Weights of a small GPT-style language model, trained from scratch on English Wikipedia.
Training: a variant of Muon for these matrices, 8628 steps.
MLP neurons of a small language model. Each row is named by its layer, matrix (gate and up: input weights; down: output weights) and neuron, and shows model dimensions 16-111. Each number is 128 + 24 x the weight over its row's rms, rounded and kept within 0 to 255. Numbers have three digits each. A neuron's up and down rows have the sign that makes its largest values positive.
After each neuron's rows, "fires after" lists the tokens most often just before its 100 highest values on Wikipedia text that the model never trained on; "fires on" lists the tokens most often at its 100 highest values on Wikipedia text that the model never trained on.

L6.gate103:130140110119129144103128146107152137117105115105072133194098145171127118133088155092098135167170135141140121166096144202121089112124077110141099101108085121142173129128142137102110121132167150155140099159113154156099111125156147120112119116147122138073168146128117155133139095117112124119
L6.up103:112147159159102120109103123106145144139080145118088086166126166096074070138165137129121134103132163125140154140168110138127112122090149108119110120164107130155154155110133090127126133146107180146110122138093109085127121161163132095130140125114113173128185123111127104148161093118139098092
L6.down103:122126160111122166152163116156096112135145115138140132184131164132113141093175115138117127095106100136135127147118098112145149164124123141110121133081115104131095149104186115152117133141102131093148124085124114162155107116087114137155133143103118106124134144155130190128171148159113122104
fires after: " c", " C", " acc"
fires on: "ap", "oun", "u", "re"

L2.gate412:133146136119135130136137094122097096083092153138130100155123121145120122131103132094123156129157163148124118127070106098148156159120165140124118138138150133143068165121127121103127156150127125145114117141126186145113145123130107093108142194086101129102120107111094137138128122125118174143
L2.up412:165151118127143120086125107098103085159147160124119107123111121123119151144091129153164158092110152135110139129105090155132129162114125158100084137102177159126133132128135134149113111105127101203138090096168169148116114128137165084144086124119133127145124148113096157114166122124107092122
L2.down412:133139090115138109140127133120131095119164136148111110060111134154135096122150129132110146108150150157115159119103116119118129139131089092140129180078161153113135154120131144105114133166145132133099144110155163092159113123095093107131137137072122114123104166134105135166108093158101155142
fires after: " l", " s", " w", " S", " re", "ans"
fires on: "ine", "and", " sign", "ion", " loc"

L2.gate699:141123121130134122129153142160123151114173135142125119137173105138115108144086127175139123123113151130142138152161106173107107110165120147131103156152086123131131175135132107134144113101129121180150083117100121121106127153116149157142087133161125089116145116127158138166095133114138110140
L2.up699:091111154136135162135135142154089138099152137173119106133117112138165097138163133134121145165140149110139105143139095142124121130167149104136113138108146119094118154136075079133153136109093106201136112094111119133109120139098119134126097150141126083121115123132192142120110087126156117146
L2.down699:116150154084119105162127146101179122133098126135123143067138149111157183121118126111135107151139081151135151124116179107155152138143126137140149147113141168160118088133122130105173124153119146118156126094108131134132134146117118073114116120123150117092118135111125107118186134161122151116
fires after: "ak", " f", " g", " m", "ro"
fires on: "ake", "ave", "all", "ing", "es", "k"

L6.gate675:140140127123121121116149145119127160158149120120157121097106146177121117115084166144149170035130141094117098153093128148104114134090128135157097125161102138163169160157124131182158138114146156103113113141125127139140128149095167113116144147161121135157125138116104148096137148117144109121
L6.up675:142152094120156137152084110109138097107150145088164160116134156161075082101117144137107127116118169122140108092164110106129106132107179133112082131110125139120116101146115126117122167109166120075153111105139142135136144138091164149124137106151113108108100141143107174091117139132106150134
L6.down675:166104111093049110102136138130121169104122109120130154142134137133083153113134124121097154100157139137101162165083136160120079104094122139095188138155104082102167101152137113146106102155136139157131139141103118146123138149132124144143119104115155111146129093102127094145087099124103127174
fires after: " c", "on", " v", "le", " C", " gen"
fires on: ",", "amp", "er", "ers", ":"

L6.gate334:106155148106128092130119130152136093128118165106107172165146128191150149100123180093136132117094124133110141136177120117149132083135143138136130138115114132122141148143142096175151100137177127084136137146160140133150115118115173094133160109156143134158125131104120160117100143103109106133
L6.up334:114123154142162176086112106137094121163111143096154135110155167125104109138104118124091132153127137129131139106152202142172119165145125119119157095082177142174121110140084062149087141129135157104124115130144166174179132104123127147139118119153124157112091099122113130121132119110152162115
L6.down334:129123139114133103094156144134146100188120097094119118137101079139139092128116122123100148109120143070112106100099201119107128110112107103137151112103146157108132120106079123122094132146176102117158165127132123126132175096119093136107149141116141124146091167115133105139170079152116166120
fires after: " d", " l", " T", "v", " W"
fires on: "ist", "ep", "est", "ot", "eb", "amp"

L2.gate107:121104118118154112153143132085129117073096134165170162142141070165133099139173130114170095166121121089145118113132108109171085164132136146157061138109156121131152107129124111109111172123130115121093112130125130139107127117120163094141121103113145121112139150102118167074119090146124089147
L2.up107:108118133147092134095145116104083103095128108160126098102088128121128116143142153134137140170100147155130093117140132137147150101109143198140126068107130161171088122170171128187100132155102111128150111172136121142127094170116145132130102150167097152106134109113112175099124127132138104102
L2.down107:149178116155117129118118123085053084136137137168137135149113148131134141137095091134130125143139137136195087144106157131118124103079129130145086148152107129088133158110141122107094119138155164147097117143171137116156097153115138073129101138141123162150143103157155139138101188108084119108
fires after: " Col", " col", "ex", "r", " com", "arl"
fires on: "le", "on", "ic", "iam", "ish", "ional"

L2.gate628:109125112101130084143130123108142097132145148139113087161129095118163156160111083145099107149087113137140123171142137126127105171097127112174129103097106132151112081106136106171134149103147126105123123137115112121124131161121132174126137113105114105146105126161087133184121143098105127114
L2.up628:102110107117080111150082156126141148148173062130102138111128161152094124126152131124118134091106140114090091136100153124121133112110190123133154134118111120129110113135140125121155128133135076132188144131136123118089101124159197110150166153115139168092150124130122101149171122120090149165
L2.down628:125132107118095122119142141134123133154143111137134119161087136162165105181126122109086130132137149132137109165138142083108149143140102128120142100153155145108134122147125108130114101109097149118147155139120064121098150135124139157120119109115129118168127129120116149155131089119150102122
fires after: ".", "A", "ra", "U", " A"
fires on: "S", "s", " As", "on", "z", "b"

L2.gate309:113139088143116107107138113133118100110126136126118157108128169098121119143099147146144115118084142124093068156087134107127116132113139091127145120145106191128121139114166096181135158116132122091133134162114119157103071144110112124106084152195122129120093148130173120075122115152109184146
L2.up309:121175145130164133129125133103134133145148099150129133119121096116143140108170132143110143173105109149141110117137118094141147136145128119113129142119099165168108060140136154107096096144140152142110131118141148133140136133080100171119166141118128106141105143123139140138164136121204115115
L2.down309:129106132104137107081122152155175152091137145125136152129111172129093123160078131083109128132102111156065155143111110132106129168136116118142127114141144171128130151102092104112182191131105136105125134108136124161114156166142142145122083117156137144129129101121147150120139147110092177148
fires after: " d", " D", " w", "C", " C", " K"
fires on: "em", "as", "ent", "ist", "est", "ount"

L2.gate165:141110126090120122125115171127150146129165136131115098139124129117148156163117089101083142121140160084128162153159129130120103193159166108115109154164146135075141151154151130107100112074132178054129153140123126110132089126148117117108127149126140139115131134124137127112104109162109119142
L2.up165:139117077147143099153138155124124119098123125115116127128120118169136130097149117120152149101131130090125160131121138094108160164103149137177109134126124158083134126128111089135119132091088144123119144165138099141140100121135110163120171109096154088114096100175199122097097158114112113122
L2.down165:135151132129094129123141091164135114127116187130158167053133129116099119093143172124116108094131142104138127150110156145121110091118116127140133083122109103176074171116103136147123096136153112139100153111168142135165141119110127153095109098113116122127165139152112160112141100126148160124
fires after: "ad", "e", "ap", "ro", "i", "re"
fires on: "ron", "ach", "z", "us", "et", "s"

L2.gate62:085163114132112148103121126163093145129081114181128173136124116152146124126129124110103129112119150119137129127159126144165137116170115115128096091093131098133131108140136150117067146129166130145154128097141110129126109080138109139178082086155139117127157099102146149113124133139126145069
L2.up62:119167126121113118090174165147159179108121126118087139106101166132171130149116165127120105096123161128104122100149120118110100124140142128153152098100107104150188109130117165105110177097126112114138079121172152122107110115120163141167106070111113119105122155116162097076134109146180098152
L2.down62:137175135130172134108108117079156095131173110164128132104132141112140137106124100128137123126116109117150133131142128148117104138124108120126114138173115159156124111131128114116164115153098147117094172089131115140130130157127151106115139160158133093133128156121133157103157077126113141139
fires after: " B", "ro", "el", "r", "o", "u"
fires on: "e", "ing", "et", "y", "ie", "il"

L2.gate740:157092123150140092127058173115139106174110137110136135132101140103157104162106135145142097137165146167119130133102130106138152169151129116135162133152119073085130138104138124128159173161149129158103094155168107123153128133094202165135132095128129115105138127133153097108135099104140106123
L2.up740:168108116123171163123136125125163131110109101103096106143141110101175074110147108117153097124140149171096152118133107126155079135090112085103140135123169134118154139099134098099110109108169097117134146143109103127155116107170119081131164142127123138115107118113096137092108151140103091133
L2.down740:154119122148157111148164141110157111101145155125140124154121103079124136142143107131128147124176140109175147127117144127095125177113158137160114133115160102133191061137116065137095156087113151148106128114170113124123134111134133125119124124154124126119117143094140159126154151136139134102
fires after: " P", " St", "p", " st", " C", " the"
fires on: "re", " pre", "ric", "om"

L2.gate499:169161123151129148130159172130090110136128098092122163174115094088115163095100147112132107113149129132160144136136120189157129127103125132171141068115144114127177128139137166120131152155120171136152136140116095128127134138124101113107099132133108093072123116086118145133126115143144133118
L2.up499:123137140110163099164085120078138143144145156124138130118136106156103126092159139157141149113077107129167147155123073161111094155167128166164088136128151139181086121117129086116131124147135174113138168129117144147150141138147132155132119109158119121108139127148100075141129089167174121114
L2.down499:152106161127115095123122123119118175171136137167146125084143155153139131155078168078133139093147094092131147093150154103130132130162134085156109136146140113091133143109159115153142123117147144120136133133144150124105161156108110158121115132143126118074102120145146163156090110161138153117
fires after: " pr", " l", " f", " def", "rom", " L"
fires on: "eat", "in", "im", "arg", "inc", "uc"

L2.gate377:105129147084092132121061091152157092131124171110144153107140148122155093124156089192146151091116126152104072104163102178143089106131168132123131126139107084095099146124102149150110128182134115136152121123110154165129132117154079135122141150109132133103123141077147169099147129147143099103
L2.up377:106117135117090123114062087172174147159124127114103114136100146127110137149127120140134156182123120083086103114129129138134140098092153086135140084136066140095083129133149100109137110078128135125150148129160147149117146094158105093161121164106103124144098144124113150149124120095094135127
L2.down377:134119093142138142132105107129103174120142137097134106135126126124137133118146111121074149148083085148125190190134113144132087126106144136188107104162112119152147097176129092107138112126138114139156116117086161105112118116139118125165105136138119112126113142114132004113150089094138127137
fires after: " f", " F", "el", "f", "e"
fires on: "ron", "or", "el", "ie", "air", "anc"

L2.gate389:120134125163147150146110179154123105111091143095123121133156139141041098107195121100116157146131139127146096133075154123131127087109133127110143117172108133124132101133112063108116151121163141128123133102121153110151111129156123099099158105135126115150148134122168132177108089105129105138
L2.up389:148115132159125119143123117122095139122140118100101146129134138111100141101132118122103175125145118114161154124091125154127129193122108134137138102071147153127170107111109136138114083142090159134109125156125120113128155124120111145109147119153175122156158144124112135123145168103142156137
L2.down389:108117132123122126143157125130125130106107141119146149131214117153124115132138125117113062114137134149094079125124127095107161140127109084103118129125123148149134110137105129167169113118097131096115081088134103098100099131097103134132150088098140125128081155137109116092081139124152129097
fires after: " ", " W", " N", " K"
fires on: "od", "eng", "ang", "ak", "as", "le"

L2.gate118:090155145055130139073143101156175153100167158116156139140116126147146110114147080079113123126114126088140104157107160169106146179129104146141168097132120174118142136124131131101124123187122137125110135126121128193172138136171135135147120104155115117167160126130149141137148134127138131152
L2.up118:153148114141152105143164112123122124134116097128157082117129094127123124081131126126129140094109099119146168158166113138094133080155126101160140126103116130165098167086093099162118115142088117152133138123143120111128147153113171150117111100164146127097115148134110126140116149076127103125
L2.down118:163144125130128112107114131193128146148142111143124156125095165155145142106095081094097148147129150119154153113153165141129130101085150125123122102105072121110145206138148102130107133132139156138101122111099146131140163174172132130078121159137101118113124135124095114156124147133124125114
fires after: " cl", " L", " p", " l", "cl"
fires on: "os", "oss", "ub", "ome"

L2.gate750:110150121150178113124182144113175106120089151137124136113125093123151118136112141157171137156139125156114121108164127114091095183135089142142146137099087126146147116106125110160162142125120159130132138119116093135107100146145105137074135124124110140091123106136114094134116139132102112156
L2.up750:073123147138135083111171110119145100110128114154119148162136111078157206103106101119181123111148086125133131115112137125128121153128135094127109084133138111121149131142117135148128132121145146120141121139114119117141118158108115115103128121116156148142133148096168137157148124113075131101
L2.down750:129109127124176110142124141136135107150073103112143136047104115103186115153132126120109156099127135141131101116113139154097132146131113135169072150104133170180147104120105125168170093119114125180156101120093116135136113155083139149114136129104125121178119123135152122137093128118161128131
fires after: " |", "-", " (", "U", "\n"
fires on: "n", " \"", " n", "un", "y"

L2.gate357:171097125107154147143202116138122136137132135140141149133158159138149169127109145137134111125093109105115168139138140140113164091160124126136156131112138142124106082132127144099124152071121093154099116107107112132122111115164108152089109107121116135057063143116110166109103150147139121155
L2.up357:148085092134137129172163129096148180149136093155141155116153108123128140155196103141143126141129125128130117136187098108159100156145118142088144103137108128171161162159139145093130142155149109135143097148145121142100141154115127148126144101169111098126112155132139158130115101126091111135
L2.down357:122147114121089103099114158179172102101148142114099111103127116126147060146154101152153140126151185109098126115123105106157135125099127157133131110116103123138132148083111153154170121149124145126119165131143112159132109124138125112190164131069107114157154100156090114166113096150133155140
fires after: "u", " F", "al", "er", "el", "ut"
fires on: "th", "d", "st", "est", "\n"

L2.gate223:123127110129133172103081098156117127133127166138140162143117091142142100114110109095118089107122161092094105114147121094113145165141127149078170141123127117121130154101127081103149138168104149123123183146099112164149107111085128117120136135095129090173151112105105114125138151117100144099
L2.up223:139118115129148133117131144113125128109130078132155148151119152129091143121181152109137130124153119144104123115130076115075166110115086145083184111120074164134102172138166145105111138148104096131118140126146168102128155088139148123109141155099069154142129096119131123111134117115141121096
L2.down223:099126116123107132151130113111141115096115114139138126116143102140146142116175129126140153114139113103129118148131170170103126144093097155142087112169148155159108122149120130158147084134133151121130112084118174109169162146150139104102091109158134122150130115114108126144131123124104145138
fires after: "at", " w", " W", "in"
fires on: "ter", "ch", "ang", "gan", "ear", "ar"

L2.gate446:099118128151127094140115114128137127135127152185049111149121113122155136137115139100149126101122176149181114130079123138150136151086157111148136110119098120116134091144115084137133119118130129087099153116127143144093121126104147127182109145167121129132100142150137166120125128117142132144
L2.up446:116089180123161138088108129119137102147136164116100172146096132166118139110153115179134132147123151123127065122121153117119134120109131101118144146112153110129170083129127127124151115102133165095067117135126132145133150110106132106127078073129127128136136133138169098106107187096112117119
L2.down446:101114107130149096122150120171172133141120148116093136081096136140147156113117102119120110126099115118157154133104114092106116066104116119141153142125114140166124193116082104144121131111087140093132142127124087139145151115118136129172123111184165143114104108113128164156115134112098108177
fires after: " C", " d", " D", " ind", "ep", "ro"
fires on: "iv", "at", "ist", "art", "ur", "ust"

L6.gate437:145110114104133137126086116081173153084149166112118093135139114121122098155149121134151143107120077120138118166134078121146150087131117130115107153146133113086124126139133126174137145107126146141130138117137154151096169134158133119088152123099109131085147131152067079143117106125121095108
L6.up437:137134055135165100160146120154157140108126098127112084132113131142140109118131109146145101122156154144112133144137071109111135125126146161072134153104134120153086128134130114124136102109149114164127140110142148176077144130110088145160152118117130141129098158126125151124139137148144149119
L6.down437:153174071114136166109130154092132139137136068141154152087129118122140095097121114109129089115105179087158150129145064167139094086132100127131124128129153138127113146101154123146118106106151143102164156119129109118140108109111091111150114117117084126094139144079120159133163125154114114120
fires after: " H", " G", " Z", " K", " N", " J"
fires on: "ar", "er", "re", "or", "e", "enn"

L6.gate751:126158144139126137112150121086148156079123146119134112140106123154130114156138149152084160062119131119122106112111114159139116150128129119112097139068142098082142155103131141105134161110129161096082117117126157118130119145116143146093147134129093127121106121146098103146131132141158106119
L6.up751:111148118130129175135156134129109097123162086157096147123134137122081144158176104178146141137138111139158168127141136120117114118139148147158126130156137125117139066098123096148094138141121097146128144121162134154158089100139151171151155122130100168058179112132107119145129133106123113143
L6.down751:143136101127122130159107122129158126113136123108140159120119160109126151148136131165069147102133149133105155091142115139174148077150109084107120133115116137123114136125094145105111132133130156123132161130107139146054069093109083124116137115167163105157112129128133124114129136123101134103
fires after: " M", " m", "M", " B", "o", "il"
fires on: "us", "f", "el", "eth", "ex"

L2.gate425:159100139134145143126155127123138095163115122112121139114140123138130107128144167144149085154136084155150105153136119176115108115133140152133124110138123155071160146132111125100094136196064109136126117086170110155112117115068127146112117122136093098107117120186118139144107106128108091138
L2.up425:144099137136096096121149148132191116142114103095131131131127163132123103142105181122148125107162114145112082110115164140117094112180140149140133117164167138143088110130156113112114132124118092130136109121103119106088072112162165116108098132136115110085067149153126130135132100128129072138
L2.down425:154115077126086121115157098125138088191144144172147082124153125093135136161093154102116149146120171165093119142126104119162138126157080148124130149133166111093137133125157144116112147148144122075139151111108094097123115116147113110124130109158132159139110086127180134157134130133153106094
fires after: " F", " A", " or", " M", "n"
fires on: "ig", "est", "le", "k", "ime", "oun"

L2.gate276:110124064151139102148128149116129148119122100110103088119116136143144099131142089169144119120095142096107120086138116186121135120135124139142119076166120166120146123130133101082116149132106119159147114137123142129153130146073161141153122176112102104144160147155160115119159120088130140114
L2.up276:139137146080093129123109133095201151134131132148109130121121115111136107106160177127126081140137110102133136128115138117165102124139163126160072113193141106096153134107125091100103073161149110148145129149139143153164121102105119110132136146125140144080164112114136118109181159152100154096
L2.down276:098123129109121106144138127150147136154104159142103144167147127102156158078139106142146175124153078146149115107107121132139128143122122139142123055171121099105169131145123082119127155120129150159140125145065175143176163145083138136137128098133140117098144129108150127153116136108127126127
fires after: " H", " h", "g", " J", " G"
fires on: "is", "y", "im", "ell", "ig", "ise"

L2.gate669:143098108100119073102120151103111105130111109078162141107130100128175097166125130134146116093114128174117109089162122104139116124107145120097094151144149146155128121132110147118129104118099108153136134131080140126136119141130115092164179121107102108109121131184158120103190150132128139132
L2.up669:134149121128160128167117110128100103117136144151113161142130132112127149173135115115124160092134189141166098126156157124130114081123123176110126130157152105132133156145142112119113139147125147153066064180118165125137126145129116116154116132163132133100113129138088157153134149159142114088
L2.down669:103093104126072170073146147081131124138092103104146147080156126127149124114115137100121133117141112110110111140137109137119173114102163132175156164115140112068143121113139159098118129126100135130144119099151140116133098129102120076104133153089139112130141140096124157127134088152108133132
fires after: " H", " w", " J", "er"
fires on: "ar", "v", "er", "ed", "os", "ch"

L2.gate28:153161127145115131127075140140117127130109140118129119125120116210132144111152133112158106112144113155140123140125150156118161113134108100129109119162140139160123126104150106156147191132125147156117072131168164113161113106136070109141154152128104092107157144116112122111174121132110116096
L2.up28:109127115124156113092120147134113112129186128142119131096108123151109128137129179134144106112153161120109134154106137147116144098153117083134179094122153108103123072129127161104119145125115098142088132138121155124120141137107137131116124146142136126143115132113149141117101141157093156121
L2.down28:134141146145111122105101175167108098152150108136115109110129139147078095132129130123130145112135094160137132118138151129142158140138118097121116102175140130109154158102090151102132123136152093143116103097131140120118096125131110175123123111129103151178095190159145088102084100126133169147
fires after: " re", " S", " s", " C", " w", " W"
fires on: "ay", "ou", "ort", "f", "ad"

L2.gate333:134141134177139117110149150071141106128157111108190123143099130130156132161139091084135122137157161123111122141140133149130134120127126118138104179122133107098124106065108149142152158089109147150142119078115076088125110138114099145124160125089118148138112113157094111149130137137137117122
L2.up333:163133100115143139154093106124151125153111139101095149161186148123141133115094106136127146154139095135116098168162138122121115115115130120142111157120152172115137100143109142106150144089125140148111127100129129130100124095094174161154151138142120159132143142105085149138112119104155150172
L2.down333:114123123103114118113107132094155159150117089126139141157141130153148144155131138129119147107140159167182135115151145131075116115109142161162138156128128129097157133123152091151127154140082119135114141099147099078124113116128128149138172168124129098105106096130103131100134097142175145160
fires after: "i", " Y", "al", " St", "at"
fires on: "ber", "ou", "v", "ook", "eg", "t"

L6.gate520:146144131092076132122160111127122141131188087147156158080123144109136101116153121069106120148100100131153104094146133120124134095155150106121143105100102139110145141135119129134143115118138144145146178164099085165112147103145156110137111100113112151122141121151140126089105174118137096137
L6.up520:122105117121154129104148067144130141146125137135117156170139168121123105160130090126157129183102140131161128126143116124153113125143121164144151107115153164137127136143119152143104108117126124166158153072109139092144140158108140132154150118121165146107169115134108132180117130090146065138
L6.down520:186104149129099151157195105109170108133109068120129128089123190140129129105156093132125130122119124117146114165181139121088109139167118131142135128131117112103161158139134154069151105110116113122159173114139151110123141158144160156138143103145153113140109116154125122129110128098123119181
fires after: " was", " is", " d", " "
fires on: " the", " one", "est", " b", "au", " an"

L2.gate104:107156079114162134109126126142139121121172122140146099139150118131128078157101156110134095103119099111143101127132152138117115146135141110148130134132098152169178130107107112132140109171131132129128120107099157184118140173157152083123156114113071133113091110124130164122144126161172104108
L2.up104:115096123129110105089157114107143155143110140148129051177115150149151114131105156119123125127133120161100144132130130086141139143170171146130149097129142181138139110173105138165134132138115132119097174130128114137104129146146139124113121138168108122120135153142152091144198105145113126073
L2.down104:120114097070086116098139117128132116136051139145126169155183072132118063134115117122099137117118126163116129113095161103135112171150130114124123076132111115134126150118140132087099134134108154136100144139115128152126150111136087136126157149155103160140139123139127113109094108088141147130
fires after: " H", " h", " d", "ich", " M", " dis"
fires on: "ig", "ist", "ouse", "ap", "ell", "ot"

L2.gate29:101153151128097115137106154113157125181127161139136123108119181141110105149168140133115086143172170132084169139115122124084102165114168161125143113169124131095120129132102138111137162165135129124138152130109120138132123149135149097154139122096130122133133104134124151163154128145105160151
L2.up29:175109135167077148107130106156155119105140121151115089122127120123160115122124122080119145139136118149131135131167042155104056146145122103150151139151136111143133125139131093136147121108150090149180097130120182099085140119146108184093144130111102146127166132154115104128136152120125112099
L2.down29:140142097103188139110130141148126134170106138152147129107163132136142144105093114116138144116112126103109116112092150152147137084161122154136113134148141135103140127158159143115117076070146112106125134144094113129103173125117086074130149152119103100119104117115125086120162101163129135091
fires after: " n", " al", " U", " E", " am", "es"
fires on: "ong", "ear", "nd", "ort", "ine"

L2.gate527:126154050139156133157127132134069115148097152125135146152080113173107131109113070133110106141127154125115101163111118139132111150130109113108128159098149138073148106113101184119133107164144124148103134109130089118133126116118150118165134061130139128098147124157122127162099141116112121150
L2.up527:122111139143141142115094097125148150129130192147142152126154148144126124140065108147129127105095152104129165140145146132091158082145094107125123152134107114082149137080127124121145116098077154109108138145102133164116126145156116140130076162124082147117139130099151139102140160180124120102
L2.down527:122124144134113124102154125137139116096098122177182124151150139133122138123094144113136095128093150118120125153183134130137078090152129125089131116108110141163171169122147132132148066121107147111167162145135100107129128147147158141152134103159145144123124123154147127125116117119134135170
fires after: " P", "P", " p"
fires on: "al", ".", "ok", "en", "ant", "eb"

L2.gate494:144168141138140137098112115076123156121108112104132120132080103142123126117105152156093127122124121112145124121137102155126138160126157097142146100113108166169138151115163144114120158150108153112143130154152138160138124115072120165134119118146116136103099163133104144141107099144082151153
L2.up494:136106114148159152116135088184135131131123110141113138128146125148094160107153158085175102139120142131054124115132123113137131159118109131106143139146124173122170091123143144119104141128124115149164116100165103142108138114123095118129137126136114117136123098124116160108168099168113112125
L2.down494:103127153096105114135087116142110112145111125158123119129140068169102151162133125155170150173125152133069129105126130137139126118119068147153106127184175143135091124159116131149171089123094144121090120136108141129151158107119109179103136116153136138166111136129169090106194115130131089160
fires after: " I", " H", " J", "el", "I", "ell"
fires on: "m", "er", "is", " dis", "ac"

L6.gate711:111108122087132175125103104136101126094140111144094137144141113134142102150115153120082176141113101113170132090117143111162131136143134123120128108092117127144151122098099132143129138128129089106170128136131106053131118098153110178100155142074120091170156138145154120148097163124102097145
L6.up711:092145142100121115134149097145114126082087150142100101140135143128147146154126112165148143112111105145125167139119191098104138171176132125123126114101144127156142117127154112136136111143157128152124159158118143112137140121137100145115136127139118139108150120117070125070164079157149141126
L6.down711:138095164123126092157137138087138129129113151115143126070128168139156169164121126090140107119141166130084161122114155113126143140134155126135116094117143107124152135107163151081133086110133148125128155105177124125133101137142131124124169070134103117070119131132101163119145123116122110169
fires after: " d", " be", "ent", "art", " ab"
fires on: "ed", " on", "gan", "ied", "et", "s"

L2.gate85:177127145124152113106125074137125101177154141145155133122121139116122146139175138118132135123191155157166080166162104141112157123118154105154118124118163119108122142128109145136100157134129139101097111115130129131104112162084152135158127143149104108117135130108134106092087121098083157125
L2.up85:160142143126152093159134086165146117170124138148168118104107150089147113118169095135133131117130105128144119175163134078114132150103136135148133112105091143134164133172090147152123165110129121171143162115137137126098124156096172109108137128127102120144112164141113093100108117100083124116
L2.down85:114123118120147155126102160082126136137134105117109117115141137166085142102155111129119079106160112120131130147124160085136117152174093094148128151141144090151068102129091110102138124127115121126143162150105122154123124122088092169131150100110126102137142108121142128133112158136091125139
fires after: " v", " V", "at", "ur", " Or"
fires on: "ol", "d", "ar", "i", "ter", "o"

L2.gate701:139129081127135134138189130102130145142141182104108139122115089134130154115120131113097122082082101139121095142135098155157141173106091120125144114092104114150091156131083101121157125131106100117150149112096118123129133131131148141111118169137140148175157119067113144130164126140114164164
L2.up701:122172110120116181100129114073160085108129162146116141133144122158120171103098132132134114118117157111181135145148109128144136143104151138124117121122107126159100139121138125107141175105145091169097126137107156152159134126119158114141095158128105150154157116082107158128120127166114127127
L2.down701:122109133116134142101098137149173129155098116129131130002127113151149163126114123132126090130134138131138133101105163153166150123150116094147111100119115133139121108165116104148166133114138093114076154086136128154141115119107120144174109177120111083116137123107117108134155117143128104131
fires after: " l", "ov", " v", "ou", " L", "ib"
fires on: "e", "b", "ab", "r", "ers", "eng"

L2.gate725:109108131160092148120184121141110141103116120133153131132097093126125119125139119132101124172102111112131101101116124124116134137127120155125129098119123138124143131129137143099124137123107131148115095082155114083168178153117133102117123111185099092148172140119110154116115158143083166109
L2.up725:118161140098141153112162118161101147126154155125093130152124146139159123138137089145113133116148077138093141149137123108141112144113116110122101136066159142125079091143111134083109087138146128127115133141113103158150144110115129078116173194128117149090105134148151139105168125144140130182
L2.down725:135148089115119109124107119080133173097102118158115083174126122120072128152086098121132133113122070147143131102122108153138134090153138114078100146112110108128119121119163170140111166103150174114121170095129121126133145113103160111129117154159128129144126151126104142139114114135104117134
fires after: " K", "at", " Sh", " Y", " C", "K"
fires on: "ar", "e", "is", "ens", "ra"

L2.gate752:126122089132129127135109172135118146125142088142162114126113132137162107108143113146209083130119118140103170122142131132082118157111153111065126131122147183131087156124129148142137142073140120123141173159157157166155126148123156100122129160095076123127136092134122129092082168055186140136
L2.up752:138156093152116145134100124108140136123074150156126153136140114134115148097141113060137094107148137142093125123126136149120112092147142129168177162133157122152163141120118148145138132128109160085081156113104149106130146152111148126146152114112125133104138159132126138109120158120146154142
L2.down752:102113092076171161102110130155131112155138121124148097100155166159126171124165092137123099103133132128127127107125189151126139123158132091119147170162154143160143106114069109139123186118087078124163154123122152111102137139115147123105116143136132142097111116074097161122132145146105096146
fires after: " comp", "al", "ock", " U", " f", "aw"
fires on: "k", "et", "ey", "let", "ail"